Weights of a small GPT-style language model, trained from scratch on English Wikipedia.
Size: 10 layers, width 192, 3 heads of 64 (1 for keys and values), vocabulary 1517.
Training: a variant of Adam for these matrices, 158M tokens.
MLP neurons of a small language model. Each row is named by its layer, matrix (gate and up: input weights) and neuron, and shows model dimensions 0-191. Each number is 500 + 50 x the weight over its row's rms, rounded and kept within 0 to 999. Numbers have three digits each. A neuron's up and down rows have the sign that makes its largest values positive.
Before each neuron's rows, "fires after" lists the tokens most often just before its 100 highest values on Wikipedia text that the model never trained on.

fires after: "att", "ir", " known", "r", "or", "er"
L3.gate150:513563513532432570562423507494531516531385606403550487544573484399410493504587522499515575489567460510485467494493502575456410512556496478418476448519533555444526508489480445440540546529491576473438540496452499543499582444490426534600486492554524490496594567514577385520425468548546491504586495487555467479471551528545468440532423417483465436479524564554502425503442519527469513520563527626467541577501448421494484526559440432490504456551515463491402499515474566491477426577534595520454497447559553452432501487487532520566492502479495352490497429499516441511426566496500442443
L3.up150:491475518450473478543448511510527484566410403534418574546453492490488440509505504500414428490539424507545519490532510600507559496459502537434486479565543444476519447506476515528392455504540411527454502506485562437476518562565490420575453411431513483461522509498590496476437500450483572436485499569529481438475494491473476493553544450452501484405562508484459388655506517575429462564520532473503602571423486457482445489491385512485518497447529447584549413520473510501499563503437481448518393461454536573487504432574515499530584490499482363514491386571541446506515485481437394535

fires after: "ó", "ther", " An", "her", "á", "U"
L3.gate255:505504409560501439475471527522426484417548435526396478504461514470516502459509424539583574516404555574534444424468506503487403485531564535532496456462488477540425500501519583413599496475485451496470469481534406554496468504494477499503515475462432545503422501564500469419517503571480496405450547501461560555513558613566585398484604557423451496579478509491527527511462473598395501554548582520474483552586488507420466494500537452490569519504572491457482551413629460493542510416437551575537493508454524472536560515402465462494521477441582498490576556533444545504530497439531530576
L3.up255:469478391481487430521480518432495419501529532438416504535491425485619455465524565518410545518519517438534480576474497470495474568453547443505504433507430426529384414485451582367513471489559496458463511448529475448513560549453537493536528422461502448578500474484549493470519427566495510529546470585514522336464422526524496449474510496446505488475503535479525432467488467599475496531587482533541476544534466511436510545460548553509556447532565509425472533452487559498484539472390469547437535490518470445511599524402508422444429447453545470421551487607581561435543475425491418513

fires after: " g", " G", " there"
L5.gate135:545529505462426551536485511410507500468545449449561463538485471530543503537384519505486478471505540502509526459524534491525490544534553476485436526519494537605491483385626569452534484498489482504475368489409515512399431428557597488596512515506521503502446486558528531602415514489565541522411455486458526548521449453526485467568534563456459430545508456478500523443468541480437549494503457600421578551493426482537518510412503488494435512501601483419454518434494495535491505485604529526515411587480469459500450477428508457505446512424578412546525503589511477533348455546382455490
L5.up135:510560532561405479547521487521540532533542479596493526464508447456456523505499446467465476549510539433546579454552514539484581500460509457537543419536537554523606572455427588492496504552473433499400463478515508507486596540508590447471504493526472528556420467475603485484461493558466551539583559529443494530481506521467512476523496403555480456562517388569496524378493527467523481432404522538477510532525499461512504510568477498472529546529539440540477494471422502517536565499513492561477419542624503487534470452561324455539540487480617600415535527506444557568554612490532546606

fires after: "ud", "ug", "H", " Or", "L", " E"
L3.gate432:437547555559496498491504520592521569512509490511517508430490519426513520501511534585484481520420457417431472475478477456524402447466528426508551491420507523545581649479557476418549539455431493492465425473521462575449469444504548476438524530545568463471467438481435501443477440493485548567539483497557500493469516462608503502483528563456488452509438507452457441450532526470538482500590575586516504472450492572535660510508560593481430450579500480508492527405515454503482521506521518362510485402428520570419577470477502456472491486503510513551639498589396542498449486487486379489
L3.up432:486585405536489588504590456521478506545534510491520450515456442540396438595458495471466440462498506550543535536407506442587513441426540555536455601495524482469460494529584520465490518459504493450538569444484498448512593467542547530461615492528493478583473521471508399516581582474490496542458483469556558526441454479599465469505584426526513480582512428582584600522440492507524512470578548467432433474519482409450539472524590581519478402373490476513551475434517463522475465477573559543485450508582433446542511541454487464529536590459505559580446544512459498521474505406490448487

fires after: " D", " R", "os", "R", "D", " S"
L7.gate153:571465543490533535490493506572549500465516477510497442544480408513449526465484557533579439447522569485492556563498417514558510490479484478504488503567520496574582488432427495442469433594561488419479605417560469543529409481532562480466477407527498451487471427496574553419505462493581541494508511499473484468541488540466435553525576463461493500461484433483508534503423458475462475378610499467556411492498486586507462469487543484464385573518476414528377484411500529521480478520512524490500534475407577507383579653541491519559445471571512590515528520456472454526397577449495516528
L7.up153:500404577422532550534458485552520488534548567482524497497451551514393496489481468464509534411449496538618521494438423465551459420491426506400458467547491562461526484483488475558468506531502513607521566561571486513497479496587444605455474472530461498450454481516537554500524542504461460616531466504565492473538371486524563486504375450501444550399627490585477540463539477410502518500558543477490494582500423550474445568531551527580558616440464471598518508522540516434532521538507502462531534541642432509472547506436498553522464463508458446459476438571495538530501509506576441485

fires after: "os", " S", "as", "on", "s", "iss"
L5.gate238:585454594541473615554492529506446492482526504485409457539542510491491484493399428587500507544517461409560473472486468557457440537476494540490456505502497516484518467483489456515483469414489561521500471493416452530600496506464559443618525523518490426605479455508525571447573558536459482514404563414513447542480568547478519514520496497463497511586467531447434498612477475536518469559507559533471548532535419479453552424466446524558418518514405389484462443568461577535378433566473505538461512423364436606488530514534483545537472536423443565542491486491454483552570479503582472444
L5.up238:445510434543532456536593537517456555480479546492525572510435464498477577591454522469501504579514510466456454576534455491511550474562481432459445590439467505470503503510481601478479426516569493567550537549497422502519481504481523528513502494484512445614536530603517479476526425401482466590458471443515434530481513536507475488442421591564482508393503472472530374535518493498507481476545488478550573498539519565520475470484523528540590502602521526527521573532518499421442515526590443555437555385523566579534431543606585454508499546422484510502493496532483616564544486573500469326

fires after: " s", "s", " S", "l", " l", " All"
L7.gate395:476477564536480442405506464522489544495503447576521485489510580447491427549522516479481478502526496469473459438453540518504493610404560529376515451560585497471526525477502588432502491474548452479516446527470527556506415519552558515569536531577548544477530508501447392471532503537597468527480454436563459533400491545564554335583421522458464475493439454443469467525524480445508555414557442483479522525463509507493472486508542557520429548503501507579548525559555466468505479480556469424601521579478460530489497503503511591592448445496341581500493467513547479535543548591392576423
L7.up395:463527416507524460531522573509541522450545502472504498564462517544533444540562492535532456470542560477369408468458441515569590503551534523484492537443514572444566539546492510416493477490499531479584549433445534422491490455580450617535547588573436479511388483370537398495451481499522511559517475480538531468496488532491521496497489522480504575498576433442441518602505530439494525518575463502508520442534498436534547491556558454511562557507497458412579462505490480457475612592380533555522591468475519538616517450504601555524532496505444441505527476540439437512570512626478457465

fires after: "ar", "at", " ar", " comm", "att"
L3.gate54:488494508469538543568471526462543531520494469496500545501498529476566466546552503534432480527587483523569450456441470453497566545560525536428498449458522481450454481508490454469483550535540466434495472415449474528447390526444413573547466539582532496524582552591590546512490423430435436495535552466564426449473500566581413428534590520504557440412566454539490569543449514514388462449600551498513523584490476459531435537534524476460475502483457478390508488514511523393472568504490507625483516565530555492596544611483500497534411478471452528477510438508451371439528487490488597423
L3.up54:487503432506534489475481559505591461485488539504435518427512527478405512451541424534520552499497422519494512486489486564465446457533458464583586549516439578480516457364446510519412518544538526509473470534499519465613565569535534520537394466443544559528485505373460538548559564425419463407535497506483405542465468443480494515514455487537492482469456540433500522543504484464468478378544573421495473496422545535546459463611467472529434569454437543435553469479600616497591483435491509535500573500490558539486481474503502581546470456503495418601476401550516467544535502512615567531

fires after: "ó", "og", "ri", "ru", "ne", "á"
L3.gate561:500465412475442533515389503406418479470479476491460510544563455554594554484418493448466554437530536460498461527496533476459494457553521492522529442491590525594515493564479618382442544495452463463431484551548522544546484540473505494458494478418478527588533442452458483527560422497444466482543491475476587440566448544509606439482558493555463447485467518497461354547501465547438588492437527589567440508443428472442489510512515551562499518469503523481539570451510434488472542463525534531451455512411465535599556534520401394466522535507515471465576491494462648461519446443468423531
L3.up561:543477460542481495484406422481487406532460505497485454469500431444543545427453455508444548484509551390467468417549543451521491470473501501467504485558532470518499603530446628537500471419410439452570521612494507411460453527481456601497522535389547547531552547409481490477512562510567457421522566521443574433508503486446571411455545533552529517478466407486388450511498497484547514434491487500599451547485416372456481504472491521469533470433513582565552533447494474599442517529420441552488566526451469508511488573540534443563516479465436510511561539512502415564466566463486565487

fires after: "\n", "ab"
L5.gate234:523403433496564453573505549480467517425519473479543529434453496500527459572456516464559553374544491492558425482495431467457469489513458495541505542421543457486544486511578487512523401571555575427589446391446523512525563496433538508523435527587417550457476528568518530499489525438543442472494390495592531547470500554538540478505555496518530471529473553385391476560554595522475536440457513468448480491656432511508409552544504533547455487481591519491518468473521465442517582577481483473522468475519548505551555565419544443511464516568430486469526484473489494455595446480540384429
L5.up234:600525494543430432490499523486435409470499428470538483517415411591548595595493510500494481443544501508476478507545487468557552518491546575509473528419495428412515533513480486438547493520482457404502542510472447537501517348437436572449471525546508441546574482522482456509437468470502479488531526574372498457476420514500509485437555523541502459384487489475377490544473560462479470523471502512510498400510418499558496476603488526568506533434538520570453523499382537536517419548480476499489457541579506478497575600418545435418588504460461535508471494388576543462460467480474541588

fires after: "\n"
L7.gate316:490439544602533503524501418484525528491488418530449475482535491525503505414519539387480526472450528564539512506465498542460496493602463468524437485496567539544534455489538441490537435516486506476611546446515503525562562439475418550526374502519564515502487471521548572524495607547657516552422559472480431515447536575506528447476576553585503497465506541516484407490496579516486467598562530540534526503469500492525458550549497581527415450430466458406479498442492400574405404506501484417461547457493495515497501498457500513553478629641545539446484511446533511481479532430427478404
L7.up316:525550488508547470546445647482494453494474591545551524457485514508594490525496453512403529466461520546479549495524420456441591463500413563533471563495474536530534480507550546561501483539467509321602488468430465470511458485510459514612489464528500479562476462417486389473459414464483492449438505453514511490463566477484494440482551390540617434539430495451456433595455552555522497482560521459500597483533486522421533467523535600529588583477426515508435591464492440495405415472509584531499461513555490457559573519516484530475516505507464465430504561483469509412505514523544572514

fires after: "ober", "ol", "ember", " pre"
L3.gate464:500412507547584570528477549505533474489523413593543528571505532496546506479517486432601507515493494425441506510553508471557500549579496512508541603532489441444527508397554458486475415508436432445487524531399577586577451551548547557497418507542481541550577461461525562504478581400555509449483524504487487505544489367505459519526560419518516459520410487532485492537442501340535494535452516480519523505511534450465569540523500596516494434452471418462590516484517408437536596455467503508492509462474468503495591470557480479541591549630534481439509463523556486469476454569564429427
L3.up464:521497564501525507541486580472491558531430424496508410559492452462537553484550452473456410495494462449488421442499476475438491476497495418400492377519553506462409482456592576503481530522523491508509408561560430433526473489476583578548507525425445438450566554522540420426465511552570536503580506507448588463564582443504453511565421474571452501567511513574520578484442431530480572456486476431566529583486468540572500570475611482376536574457533411515536478498546465470435546534454460455513549507558492478531488526458465493506579542501467468429508526496523633511462551555445524547

fires after: "on", "at", "an", " ar", "ort", "en"
L3.gate133:496537488512585547532443438452541518490471502472536593555510529456494445567551488465434499526582470445562443442500476517424464440481521535492446465513526414471587460493491419497493456598506418612406483448471433498502453535499491634488436550518517580494524502480575539474546561471430409513555508519534498427482438553580459413463502444502529472380446494486602448552448516479471451527457507473514598560492422432478535558527508521542515528504382485476561567454508395462568499542523487530471562567560612500498483567424494542579537444470412467556518444482412549507495468564570511481
L3.up133:550542475539466480466469572519480512545511524420634620525473498490526471579444503460557542543496455434534511426484489501554499593495488546580481547565502491508561476444428448481521559507447497543561560438496549596475521501503559561509543540478517447508505503464543554563522471519432472551563524495481510594432446535505591639438425479585505482474475537505564490431502506603574461481523584573396550536463519459444522506561449471497527449571436507424452460468528516512602525507497389593496370447494492564497481481557480536415583507538489484518499451392543531490523438468506605447

fires after: "o", "\n\n", " it", " It"
L5.gate300:513484503617466496489366489517503523523527461431486436522521515563556435477494529486504504471444499454582483421438485545554473578451531555477560478472566471530499465472539360456525438503611543472516506484484513560527470522443464434462492539430439514521512457581516443438435496424529473539520437435493469553499555507543478481479502530470478440508576522540519547482479547537532602570567552478561703470501523516504553520455394505631468415521546529479517556458509405458545536511569467418516594500486431440487561506451483539616456533438473368455485488571517550500544520482487511508
L5.up300:533500498611496499527489503528528474546496454540425419445474484467513545449400443526417518558458481498474445466496536525519505522495412484444408576503416547592574560491489413497502400487537500497508411523498434526433528497499411516576494482491508477505549488440549582530441441521507612574629470530543553428494595534529446487489598560485514484539478493553525469516468488471498562513469544467522526448516509532410517392526421642561521447509544510472504464527467515599599497558427552402513492495515441525470416466565588525494533523514539547574512522533576445484500442632471527563

fires after: "\n", " r", " =", " R"
L7.gate182:477500515534578500442548507485585383528448492533542480493508559403524347527531432473451484489506500536514438396453478482515426569559502534515531537491472556469581511508413447508521525480533502435517538402411476616464427378507448471514483508507525519521513532483531490593476503515548591383495505513397388514442569551464530507512539459512611494446516502500424542487488470569563459522586460582470551439506505391516535474443439487535488575453500542531535481463484494453472531552477567489373516499498520535493492481479548448408500591509538394565488530512509516471551450582462406498
L7.up182:470490515573573526508432480503491557522581514449488491485488438490522509505479446437538412571539551474482428371455518440437453539494488452584627504433446429502531508501455515569524381506508540462483562443439527589556573491595516517505465568557510587577489493487578527470440476497464523512517471540453373498456501573472506467434517492497575462497519423513483567517528466545572473576572536540454479513450462501511484545478422418523510617488450554518458514502462462454566520529532496500495559530542472497610498409602514491557528452484553499353522538525486641484525404553556532476

fires after: "it", "ag", "az", " tr"
L3.gate169:505498497522483538522473534483549666563447481411588505572462542576536547490415549546521544525512525490540493591363491512573498489508434508470542538530493448534466499477508433540483465483579563573416436461516486542442467569489459578500480560476481498535511504551504391529518387495447396560427515421545469501410483484594491431582437529529570498497533448594478467561485505476551558554506532533405514526476543504531489407463498456544454477506443496415446422402539494431491563618548515516517452557493525513581551513463515483505527562533428441492428485500493507455517494507409583421
L3.up169:511516529562573505526403505597531491527549437563537431561535422515509520480465425426506489444473558461617473482427583488520370362524524421537553438523490499478547518462473577460517534571450456448506595533513478461478536505527491501502566507502508497539449586397495481466469504601527580571516465510488466504536417428528517516509362509546526479567495508514515451429490516524532520512527547572537480522481419522539410457540481560527488568408506488455461488435496548443392455554509581542368536478519514469519463395512525489516455537621500506402476548481473439505526454518599510534

fires after: " t", " to", "l", "h", "s"
L5.gate131:505456575563494545511544529555518616622537503534499566435569510505597460538480429511423572469434479568476404429502481488511488589514500478443452564500499480470516552470520456482483492479547498535465536629458490597439458471508551534452508596497457496552453606494566463541476555436487448581460513507529456437546469533513453354512367549533523462475421464396387474506452516543488497494479514471614609506454444588527558522381522458510472496466445455546486518507533491548514465456558460475484523472508498481417466468517510501476476594531425434503516515561525445596499448541465526502
L5.up131:518470369543494485421578539421438477456500493576556513533564448564430568480548506610497482436505412481553465514548491486410591469512513527522636528407523528484467482492526574477506491433583418542466504594468557486513459496533522458545492503539514504458515507490499600420523533547460472552558512556486425480531489514524576457481484415565461557469516430495506491486492520537589494506528512608480543530471491563375522516542527511635423604462463511442579569541479495439504606528529490500561538463554471466465498486479521494537521465474408510402462471540506647515589537500508496556

fires after: " d", " l", "ut", "ill", "ing", "od"
L5.gate543:471514510571438466555453494485486514517540516463449563511574541468363501452455548549515501413302512505590564531501486533502493569544534538463501476537568439411499487454537511496538460442499533415449459555487498536511491481582517502441525507492479535461503533576484463397493414417391511492474512430565476544462554523448539528521453512407534508482625463397531428423512466512541509468578480479406510457440473534529487602500570449460549562600438442509506509482500483468543477510613440419455468534483579498548509502433422469542441520588581479521530463483388505473519483478489537478
L5.up543:452515508468547512519562564454504432481555496587499619459488492515464446460525424584464573459441420564412549523521471415559497451378484478548444422523548500512541474510445494585550471479406514544550547515522547413505493472524475479547387482549515457541491500481422484508520501589479614489525476498533463452447544424533483509497456552518519491534504490460438493548453550492461517502574521587407510363541605498487451515481476529520503481515556492483581467519370469551483527516548515315552425452508501523482485533563423460477528522515548606512543588481520502524486564427477417558

fires after: " W", " r", " w", " g", " R"
L5.gate254:512486471469528563523511505555504411475503540415536492515477495371628485583488421466597365492436531515478514592500605539506459497500523504554592481492525523504515539469521511543579571560407513483395463510521580622494489477482506521470442544535507504584535480491529532572481413536571547571504476506445545472527472547450433410526536520451450485467435584483478569431430447474488436576520508501464558511453485443527637560454505441509500493443431478541415495501542556454513516497486486588505563573442443453503511534466476454504415455491427439521435495583406486516487432502420527459
L5.up254:475524506555500463507466433423506537516495463511517428512518519479595476608496481563488484436517504496494401452444581549473414514457478553568534563591509507427496535424501522608506470586442466530439505472568492491474448608506465513567419482541485493564493413472529540567545560495458566416473518617487385656506522451536464508586573497488470443503470454468469439497523540492550525538523571477480546574438535494526481545487496462542488487485391462438591375478561571429554542424481559475440513468485390481536521477458477441502567522473434486443489506511512523520564529572507612520

fires after: "\n", "el", "ou", "ation", " rel"
L3.gate409:480561501522582501507506496424558503478516408540521441522554436445494520501483521545524430472396530603553533560521449564554494573548471533479492372455519468460571480553501483471591489508469448472527533481543504502471493413549494523534483516497447476462557546618535586475584413579609500604515573526479538430524500503520490416487502590560471434556542418584481448543518453440580583497487441521531518537439463513481552465445468536535509513524496379425456500525589508532426474434521422486446596439503457454502561579548440443529565526456472442427459550477431540569509410504454520474
L3.up409:517494425516470414483532545606544432570474361486487494608548479480526471562524503459457459552503438429578511498497479428525535496438473447451501522456445496561535468561469416381486528495525412573492410506449598483452457506569533504502455542472512469451558555461506576522478471445430493508448408553516544473494549507596516525497565544552520472516458511549534398435505479511539510523483479557487566501555387573532582568491498613556592494494570434427527515508524464495561531529498460412471511408505490440463533527405464596509507497514452541490433508441434632548508541486522426542

fires after: " c", "oc", " s", " C", "S"
L5.gate173:434501531457549575590542585540558559515465546631508493505530518528500496538483473455547488520522545386518549457422457490481517536580465480532563476474641573529523460447546486493486391513405392531392507459507527511439472438530460499532519499560518476552566593542563539556528525475551476539507560544547552389535517561570543462440521490554427457418533490487478500559469521418452467513481556608468566539450517480449540469492506552543481460555418496474505497531537491463397425535438519577516554491507532425360453467458429420537415460447509555517526549551457440485547471469528510540
L5.up173:559496623493418548605439470476562455606489514550492506574533442566512542417457447529491447516502422550472508508528437541484541483481507548402414433507499489538561469505467528568595527493518490517442533478470527559404536510550493495517490456575488498556471403554536533482531499520510519413408491476528594528556452519447476467569457468398498498485572434530504553455496539475434438498469340561390507440509405568524549532480445538496510543517529496537513472498447486498429416559532581448496509559410505476622576498500421576454509531507502565529573462487463496431561536431433479466

fires after: "a", "ra", " att", "o", "el"
L5.gate215:482444550486612477503452479504538478587546478543479528517512535471570607417545519529496546516467491580544504495442440507499487560528475466394469517570542513448508567472571393547522441487552613461459543482509386428497469480540526523506442539436459491491525556583487547453473542495489443488473581483557486556509575577599527507524502511561484405495430484511516439537443438523583524446570436478549519514474405549521451531549525498526478520444480444446393490437521458505516453464472495430503567415506490522423503594563426464501595496537547548457491473618465529433546535450448643401
L5.up215:440404512536591532461505578579448517463543476429441551605527606413525496564631483521569566594385554467559488456558484556471599527555483443536481481451493568512501503475482547428489529488474557513487449453434535586492495566425534454450512509476437528510513444433507576442461580550551450497443508521489509533513490553468441508507521457491525492518414471441525562575525381499573452516531412466492447517543480493532548493534494568602534522633508512558451436496499486541487494475451472435477431487542468451603459483587522550511453484473501510480475528579448567529552409506555592476

fires after: "er", " Geor", "ask", "ug", "ir", "ener"
L3.gate44:626539561519600461503484477490545517558475607413499533561566478532534462489565438577489493469535436504577486530440436534527498532490548498458508463478486499473496602439479548503471535521494584500417495507463519565495477435531480696508484427518544591537599512660531453467571511510587583463470479491497494528528459524542417500486568427503572524564416556514490521482495456464479534523490543547430514462543468493520518398498543478513559521531478451418542516565511500432532510587508537443447506439421521537521611506488476473582582589519435541487506524463468435438504439481570434459
L3.up44:489576507527512547474394504543412504560525489546535473579542539407477580474537414565468529419495369481528550430497527453411510473462468474366495530533509451392494532497475496521467417615433477442495456519469517556445499451475550569457452520538516492519526597400480498490645513492490401483468515562491492627470435543529508440518525491624501405522516502580494498539476500558542499508558595512602511473493403427502495526531533487489557490459490471523452446438505516549479528515402488446522506478513515493452510457570529511463457524513494416420446595447539529463427485556552442489

fires after: " w", " W", " f", "w", "/", "W"
L5.gate237:519474554501507485545426505504507364511503445547543471445500501427526511569483513497543532453431558416521508472505535509567452579510536518551541637533544561550518563472588433473507468481447463467543515476423508574572528422447570611509488530607524535496510436473468426490460520522453540503411509567484654459592499550522481357500505497512453466514511558581483575441513525407510600535468539509428528538478565474404518419414528444410478426491492509475445485475588526515506455436551525526473493501450548541487467490462444470565452583549557504496467520464473558468463418576509505561
L5.up237:401599543396529423485454532445582457488509492522550487475511526492540458611552522494518456396554532447508439473560502518502372532441534512527534502474511447498526445551499364435512574447478451520604530415480541548469424515534575604476451559484547472488456416525439521510537497474545465490573508405415485544513414499476484545437515472628513534521548499520508507523515497570518507514589493503455499551512461472559574547497476444450499505543546541506535471577525528488497494497375579426459440555482399573479541492509500505528487483495568313512525472466564477542497448469503461423

fires after: "R", " R", "H", "Z", " US", "O"
L3.gate97:555506433495541496482497468518433493526543483489550495524540463513505530574337541485561561502498625514525495534528619453564484508426467461504494574477492597571561474462510426362501534489580484513489456550466487525560523474512448578512521454545477502509486533479581472525382456531434544569619558605522489449493529509459488461546576501420534425524451553552457422475464465508527578368483537511555498506562481501463502519479488517557502438524594503458512469419545574483575505577511512536579424510422464492474579528547587434563511501587440490439439512546496487480425503452414500468
L3.up97:455493451411534524475483515545543471474574490504407531601502428482477442500581438522444469494498530444553608373486436431492440464533577544415510461531437484534514469552475546412514501559427450523529482491553535469501540575500549555454532558555455575538506421519497552499466535438566488531456474450452544491585498588542590482484502529451430458543467420548485494510529542467633450512458490581510531507466491514544528530526526579551493555585527392387411552549624534439562555456393516441441477456524498468443547543535497429523544518424487445510557494543438489465489573471466453491

fires after: "ass", "erv", " Z", " S", "az", "as"
L3.gate202:581546454451597508536449550485549547512515502468514507453567612503475495468495527499547557439477514515401545500546536506583461483521559448426599590490570513414574482497555561510504557470397491453494599497461509569388557492445498622516475435644436507588534478528516560474548463447538467455448535478502539551468478587495423436530511536513500489521498541426470494581431514425522526457478561498423516474464460485379501480466463494536557463581530410508485445516554499551515458428540440555508517489395418527624540480545501378463495507508427487498492471510469458518465429485484448511
L3.up202:462515584571441573563471527411587587506508433512614470479474454540453539605501609469438475464470427509491469570515491508480555511461470520501460530466461559507489425554524446494544472328474446537498479467522473464549426491537527514422571518471412386482551528581510517445433407491441573609439431444584518605472502528500532457457446526509513547553534481456470439490485432493515583482565397515468510519544490476390460485429469434532522465481584515496513514515509441533510517481504467523451461489457484528571501509399446452532545436498503487438418509477537533543535530441499508373

fires after: " polit", " I", " Ar", " art", " A", "erv"
L3.gate422:433453517380518480427486436426582549476573500427470439509535503451532461479506444517539502562454510505385494514412496475531403506527552531537414565484580482537525461479504535548422467429543575508507507363524529534559503585500497439389523439569417500555478458582458530506546562448383471503515503570469466505532451557521417512539583461502512565490515495556580543486443484508460449480521556563419464515475527484461528408567462610511469376509512519525477510570519441520437447384483525465528476513445528598542488526559548556510488502465498536510519453612539538516455466434523438447
L3.up422:461483429520473568509497487484444531587507592539484544620510476520568542498617431520521511545526503490504434489437534452489504406556518525428420472572502507531433412531530530381477502568515555577428597516483524532377492532455487539444535477538463522502578497526501480567498482398522501586466511469429496473525551475509383491395536583504497500516455542448567513435493536480519506554487544496548438416540481477485505449574494482544458423609528514500516535454475413469395503512553490561432587423476523540571506408495442419500523508541505440496445439470526465455372494460525419431

fires after: " s", " S", "uc", "inc", "ec", "S"
L5.gate627:466456534486483476442522552545554560411506604438529485449541508524498395523432420586487401518564528520543423496488509516555534519514430492512524471524583438481583489428589550454538472561464600472534593547489471574562536582478441602418539543507511530517505527585512573537524490501459426508476484448600440516464484474533451524404559489510486497485526469478507447549433473536498547504521454591471531572560579539438512372519461571584484571526478423534495522437446464418430411546488544400490501498493473472445538438556403474463449453551562448500502511480564525535593495511565536483
L5.up627:538479613505465528459592591543525573538526530513610533525499470540466546534517445518458533521506499432548540423528494595478493497532501605484487514449621593411529441439491488530533539549471525508467448526451470478549568550520479528480550442544437534549410525499459484475580583482507485530430454541574470556469463491467615507539496483414455549537449517585543523540519510512521467487553461518545541513406527507456486506505446551545480486552436530468610462519503451568467586529520494578441557545406459360582576447421578507445460509550537446435583481511402489515582532570527468446

fires after: "g", " d", "ib", "ab", "od", "ath"
L5.gate342:500515527508540479479535515496475499431506534446479634503465452468458569441411549442518444500470549553567589497509480537487486489549522426507445423545530506549498501422514485543483463499434558437472489437429508453583590539490448522530499483506485525467537452480568489449479492463622453449371487379551478538562518539575473514474489468405461458568543505491510496509438481473500487493546565501483524480500561534493576390548565463528573469527502494526464589440539419555571438541545380552494495534517522415462474478553449454571498443494502537529504541553313520563433556441651500486
L5.up342:505524513500471492498529437500519600489509566461553546535549512446452452462389479470459476458427458531475546530482500530394463581485411520510541442441546382526455528467442523501477464460573530547538545422419437583463495566542441578485466541501495415542471502559465410545464434525427526453555501473463526526463482539446601476535425440471524477503556435534483558463474617478499416517509526437586464410429537433604517508498471560467549450513538509532417543583529428441564449439566523471483507397506595524568579521482494462612575527592541480454515471525489572536458535523553503500

fires after: " ch", " g", "au", "ir", " G", " w"
L5.gate266:570560561417573571542422544474411452443497549513466483603541558443485456535575497451543539510425510574575490477480537528393494477521584587459555611533561450470544488513516515475507443461503549529499372448505425557531510577491494534489463546569496544456493436610528462526504414474537536562508552547477516460509423532547398488451573494551477455477506458543566497475536481533459580528495488529403490482513478522459413530487577482505500489484498507495494472511612446412563475438551436538423389473475515574515433543470407475550405485490474498485496395464431542541439423495485456572
L5.up266:448566605456458554508496533430564408502516497604495474554452453492420539432437454518526415537497462578514574547567560595509554541467487568443501490430438526550525592540467519455420518488625536493471383472539484503612570583457430513498528518452468516546485509558440463456502416493518559470515502525568515501389495451472490482504534489501610536592405459497486532526480514491548461500430516610432484494450495513432462492490528427566478492490465482547476458504553500556457512517560564624495454550408492524532498543559419500583489544458508505531543472531479436519432591553410447527

fires after: "\n\n", " est", "re", "au", "is", "st"
L3.gate371:479419631554452457507505503471511422389491485461499508513474497466580559486583601516504490462555482507482423518524548538546426503557468526514480462470439516520497581458464540507520484508400520420543523478526406531456444570379613537509439550483533499481480463570525573495474413507581517494424517503610470405491571512513579568468467479397534545467485454472479506553516652483526494463522399497526516520375519489570471523449484580579428558491552496493449533468489462597410441541488553525462525452397519568493451476471519562434471544518530465505541460490541478430447519496428470523
L3.up371:444482514413473540547591470432573431539531582449433446454503509487499601487498513481505516506401458549525474498468552517571511521529542517435505476534512474546472511534544484433514513515499517590577403421488450523520514482478481485424566541387408534486528511511561539506466559426625509434449486432548572515516511485479557648437435416578523529455591496486519585489417541463471486527446429552448567466461547427397487483425512424470537554456477560470452439513560458479462464517505502539533408482567520475450574538436456592539413535553447513442392515473509528492467484484515576542

fires after: " Ar", " A", "I", "our"
L3.gate282:388504512486569574567493465483590540478548515617452410454565447449534454495393486440567568480464511544446503491428457586571498568653532519463475515496561514406553515542525502411536480565435483478493499520503485531514465458478478539542475517492467517527520511559571424418539483481465504428482509444520419492543502501564464439512593472541471500520465565502542612466528531446472539465530523554486453529490465456618508460448523512503394539448539519384476572516608441487403496505615510543405438447443526562568527539432465472567476537461519475479496582528522555470488512498546416488
L3.up282:374553595496580478556564430414541540483438573513510467433496524509464524481425511511542509529426550431440579422513497575510515565620469532522547572445513558403416552558417478432493552527544509554452534461539498508484462501501478569525481484472520469529545530546498444429510457506495467504485507547484452470477493402493432502466564492533501600572500505516537610490509442452432523475474499459431430438491542525647538451493506568455407516556501536470546500514591514534492539494588502569418441413499425506600493465471512478546609514520473422510525513592562464477535505597549466440